python train.py --n_layer=16 --d_model=640 --n_head=10 --n_kv_head=10 --head_dim=64 --d_mlp=2560 --vocab_size=14143 --activation="tanh_gelu" --norm="layernorm" --norm_place="pre" --norm_eps=1e-05 --positions="learned" --qk_norm=false --attn_scale=0.125 --bias="all" --tie_embeddings=true --parallel_block=false --init="uniform" --init_std_qkv=0.0317 --init_std_o=0.0 --init_std_up=0.0317 --init_std_down=0.0 --optimizer="muon_variant" --lr=0.00103 --beta1=0.9 --weight_decay=0.14 --lr_head=0.00747 --grad_clip=2.0 --warmup_steps=200 --schedule="wsd" --decay_fraction=1.0 --decay_shape="linear" --final_lr_fraction=0.02 --batch_tokens=131072 --seq_len=768 --doc_mask=true --z_loss=1e-05 --train_tokens=701900000 --steps=5356 --dataset="wikipedia_en"
MLP neurons of a small language model. Each row is named by its layer, matrix (down: output weights) and neuron, and shows model dimensions 320-447. Each number is 500 + 50 x the weight over its row's rms, rounded and kept within 0 to 999. Numbers have three digits each.
After each neuron's rows, "fires before" lists the tokens most often just after its 100 highest values on Wikipedia text that the model never trained on. A number after a token or word is its count.

L4.down1047:540417504476397475519471528534413423505418549497533571502441533474471530611550618579455563558554503447570513511488536428456471452557576568479485499434487500490536553511497487520499479458464509537523468497433429518432539575501511524485536500369549499475462546512543463580487449560539442482492488457398559547481553455452457557541525533522505546484493561431479498498486518518517458464518
fires before: "\n" 21, " | " 18, "0" 10, " |" 5, " (" 5, "\n\n" 4

L4.down1683:555551582527455458577506546552606504534609378495522530509501503505600563516525577555511449470557520515545521544465515492541467514396547522497518454624464459515503487507451569466514510543673546507472467526411500447468511528449506435499486552561471556467471518604493578409475550625477508440539463463474493501504499545438491553550571600410476535433592494556488546475481491530597478458490
fires before: "0" 44, " | " 16, "00" 8, "1" 7, "2" 7, " |" 5

L4.down260:434565404495471451489491461482429464498479451499496524444471538525519400528566373399612447507515477508511497483496572503584520432559452534581506438464554525508475552517517544448459540574453524462524457532534621535577498522461412423472491527516560391467480440503431482502466436532403449475516527501388476520519514478542350518560515540485498407564443437528472516385523504588507513483453
fires before: "1" 40, "2" 30

L4.down921:535472583503490590513530445490458418516517426555450484539536505528481460471483466513576552473519514526460466482462453478489591451545440489567533483555539444509517450550446435428577551533503513555457463487540534539526588565585386454501535429451506427539366517388537557542513482434487441398496566454579439500467464544545590494500424491626528550510497495547425432461480494407510445488543
fires before: " | " 21, "0" 16, "–" 7, " | S" 5, "; " 5, " |" 4

L4.down1347:502509512424419452560504499543481441451482538593438520421424493388584547527495450508516606452512517550549431487465513541518556488490593552496593500474547591545537538530470469504412479497501509532480499468513483481466499555482478552581373570499484512532436559543525467579495570472496613519440452449458490530508487466455540445543560440519438451426371504484451487544469510496465459406565
fires before: " | " 21, "0" 18, "1" 8, "Sport" 4

L4.down1393:514488533503526545480400588465499480484419454508486449553505528516520547530464608565545471419540521638511587516552545482437434467490528494579503532487566593482476420508485602535511525562597482537575511499565479499519576539524528513581408426462515539447504497421466487554539491506561472521513515581502434463535548501483460480465464569530566539553529499501487472512412500534541542499490
fires before: "\n" 71, "\n\n" 18

L4.down1989:482533453566525482618488441430440575479485448475519465407441495477540464542596507522507411575469440517508540544555514442444571529530506484485343541498422526552565432498506436579438435373511515438566520487525501479510528537579566466494518456513418496513520486472530467489573483517503515525551516581482495495553441474376529668481420513518508388522426374427486524545426585601546514622439
fires before: "\n" 77

L4.down2194:487457467349442469477469526490492519507511470499528563476378450591537521537498526480422592523489440457440512455493555461523441459548477459516529478585447555513538468465422409455450527501594579655431574527511508524525480500452560515515442537517478506504583490487460479649472560486500471434499566530422479579500562499533458452562585453439534472495505477459531490447522487446616474485453
fires before: "\n" 38, "\n\n" 35

L4.down1025:576509550541466496571484508513484494531476503531507494578555476493488499478459497488427504456422491595523475551476478545469556464475493463473563466506507464512530505500515528493513544475513480532508565499514531365472407498503545468442469482484586472442562448463549544496427487509439532498492536444405420470519478530483508469463498571464578484504504493557543499533507552469474574436549
fires before: " | " 38, "0" 15, "." 10, "2" 6, "1" 5

L4.down648:493484510491356470568532433492544461460523545468560517640521424491492452540487554527473506496553505489527444630478556401516478507479463442491489567443502492481539397478618480470508573542495601433533535468563538483563511385458545463541463477493506462479460440467514531591624475411561615487473516465524405470553450469503556476567454483457432439562468524479512526499399549438521449539472
fires before: "2" 30, "1" 29, "10" 5

L4.down2061:553503528557481523447509570511457453547479587592475523469548513524534461482449458516498502456430513536590563525464532440516466465453501495506448451603489526528434532397500520565533521433525483552497487437447492482479438476553564509448506516538433565493524492469525482429501509537375447609544466505456498532545531421482521487351444509564490514415470447482483461530452478455409518407464
fires before: "0" 21, " | " 11, "; " 9, "3" 6, " |  | " 4

L4.down1470:471622566457506525551533491580555525498620527579534544491516535530531465516491397450475450433525505572416523404476472406479430527474504502487431439512614398471607465426557498507464522509455470537477629517496484513586556534571480601491501585478445565606591547530535463532525465491600589590516467593450484511475466486457437466514507579514507558564484452403466496597525494542533487503524
fires before: " | " 28, "\n" 23, "0" 19, "\n\n" 7, "; " 5, "1" 4

L4.down887:520483466524485574519502551602494395464566512507429528554445578513475498530594445607536442477501409462602467513539525513490488571426524451567564555554496412554453534509480478495527440577550503542417552484495444530546444560445431432507520521437428578554427478535545513490536509421519452496481462517462445458441462562545496470493490631491438578460517473530462514530554622485583462431534
fires before: "0" 34, "1" 17, " | " 14, "; " 7

L4.down1226:538572541470507372547502444490513523608454552432472416526555540482527471508470512469448445541520433526464518517541451424417451459467529633430485522585541593463492510438476505581514535481536521469471416482518482485491606563504488470545550493529474467423491523485434467506545558470470517527543526504455528483495542571512453492480437426442481501547466519469529476529496568512477486367462
fires before: ") | " 35, "." 17, " (" 6, "\n" 4

L4.down784:491508431491518526442554610489578421473490486504528568534529531494498515514502416490510534470553549462511414468447492542420564459527501528510499512484454493396548528521537461464517527591508474370505497598486503460475450536506469552675511501501567546419456591455526474544516522502428536524451481499492560535531471464455472517512535493500525557479518448548496375525527581508501386475613
fires before: " | " 48, "; " 6, "," 4, "." 4

L4.down1938:430443539528544456486463420523536459499491480516498522495519498565468442584480458554607529550602497523528538443450520501541537405461521451444609485444536535471527595457539476477504517532551545533459506564447481492474510542495483412419503535507589440515490521499487527438459562540560491449517509473458576472473457440534558578510572494496431581439531514488518570482477527557504531545483
fires before: " | " 48, "; " 5, "0" 5

L4.down1165:418467476544510425546506432445429451490593428436509607504463427500517500561530505461517512470482509502500463473507454554474541504448497461493451517450586452527494389444478565473500521498465561525556448413473492497430495530472534574518442447434532453578458542436496450493481440493491489462514566434457495568494534522484483435549571485479419572436441436425465483506537501613506463519522
fires before: "\n" 20, "| " 19, "." 12, " |" 10, "% |" 8, "% | " 6

L4.down2406:552512514416503484617576543479419433456478574452516434416573540477573495423490509530510560509491468531607426528530528493500434490495428528515570475509498367529437498531542503537459595558458613573512530493464470521452474529567448429506548503403525482519542428511502426506552452455467525532473522553484475547339483456515395608649453436550541613499565507598572543474454527408464521481476
fires before: "0" 18, " | " 14, "1" 13, "." 9, "2" 6, "3" 5

L4.down1264:544534475541469463448449436502502467524402437524570491549479479535575424439531580505488497476468500456473398454434610515424484502466557438433515500528565486450417461530554539485480468485541387556491505456547392525514410656501467439614521454637519517476455420472528458531484539422529487461455473566378459480527543558579572488473540492518464480471447449446596495434502521551547511450388
fires before: "\n" 40, "\n\n" 22, "ifications" 4

L4.down2006:529500553533565440556459423518476473425589563419517569464450473451544534441527517504508580496494504529531552528415467547510489529497510497559573427508444483592537585463411457432593451520579459479515492557470550472458517511501545516474526505514495533510581465447448459526532504508432504443536473481412494551459446435496587489565443482491450595431466554554552483624630451463471556429505
fires before: "\n" 28, "| " 22, " |" 8, "0" 8, "% |" 7, "|---|---|---|---" 4

L4.down1562:514580516507390474469516529472389425497493387470563521412434507547582512473505517468480472426427469527463562503499485577493527446453587491500546469462470467563507506501562485452592483490592618579479504516480522518531447472452539581640437469437466480447566510443575523511531536442545457456580440516485400493450475425497460527549508453515449578429504481540575474469554540585594516503584
fires before: "\n" 39, "\n\n" 16, "." 13, " |" 9, "% |" 4

L4.down2305:452562500475478509493507556495434391436490403460549493427619511504566545560450515492532409476530411529477539456446550546526581537602461472604507559534444533438454513425460479469498579479448442544518500568586495422527468482508486507442481508474556506487544466500440466467518448444466501413515520493498449458459382526428548497516509525492455534502598569461528557532533518561490540464435
fires before: " | " 44, "0" 7, "." 5, "22" 4, "; " 4

L4.down41:490485481509459543536468465563517515463503429572408489568492469572513557498407540504564527551512457517433487429593499562575577446539523470530457486554493486472498549424564585539491422547470451571431499560568521467482438532541514541459459385493379497564576469493485432488446531499559418553433458529410455540488446518454466564549393429466476453516456494479587518470538548476614566458545
fires before: " | " 28, "0" 14, "; " 12, ": " 4

L4.down2086:504540501501480548509512485537464548507434510524535496466523514508511466458541560470446493509488476502461412579458567572490471475415487422432501539534541485590552476501570492472452517591518558577505459518544541548512524458501551465484494468533474448524485460439538422548549507501469487494550498432487503513505530522606551592546475450522484473460562514495536479522530460522450517480480
fires before: " | " 33, "0" 17, "." 5, "; " 4, "2" 4

L4.down349:520565536607485523595462478486506416509520450453463623474469423509507465451514617513606621489473527481527417486478418579376541478450485487423605459556505513530534359446538541500492491530450557459468473537502568496480458521482569555545441499408563425535467542499458591503510409491469510412506555535556541535481369581558520594454504465499500556467478501578510476496575571500408479472523
fires before: " | " 33, "0" 12, "; " 10, " | – | –" 7, " " 7, "." 4

L4.down2372:454450546503569549565478496479516407547380441558467516445552448471522561542527508597456507452544533416557526483431537477558422494444454563541514441585545595561547562539458537488578512541513514518567493505527490557460452497660525486544449488523512501470511405475436521483479490465528439494510431464559602518513386473572445562520521458502477568520490487526490516445511527420497336471451
fires before: "\n" 12, "0" 12, " | " 9, "." 9, "; " 6, " |" 5

L4.down2108:439468429471462488480592539426641416471565486555539507401481401523501553560529457491484484462502500546392427543463436629472524398451453542466455481442609437456508509542530488523518573469547577525504489521579492499479527481451530516582517522551441469477520464482556455576568469483561568549496568635526490532564492559541513493559531515444490585584538550523511463518499550441494517417579
fires before: "\n" 56, "\n\n" 37

L4.down967:552465389489527524442480552552538489519393518606466482503599444477455476442450475402502572494417472455532496500545518469571448487451519552543622511476532483538557545481454553458447570443461440558595549533512525567460541419565518504506536482657528519482460471517485445535520487489516495471558511438512529459484490546497609530485428500493461548520547454410537466488537406626439499534485
fires before: "0" 21, " | " 14, "6" 13, "7" 12, "5" 12, "; " 7

L4.down2278:413504444438488536497552516419479543512449479442443472519492632500543552540424514478445552572529578460497426430544524501571498539492486506429494484510474569451437471413485573539412397472596484543449421500520455466497550510488487519475459383525479526545433456550505498455464506552585485441449638516616569496479509600515568554574498405493552489539593528494450420509417544611483523527468
fires before: ") | " 25, " (" 17, "." 15, " | " 5, "1" 4, "3" 4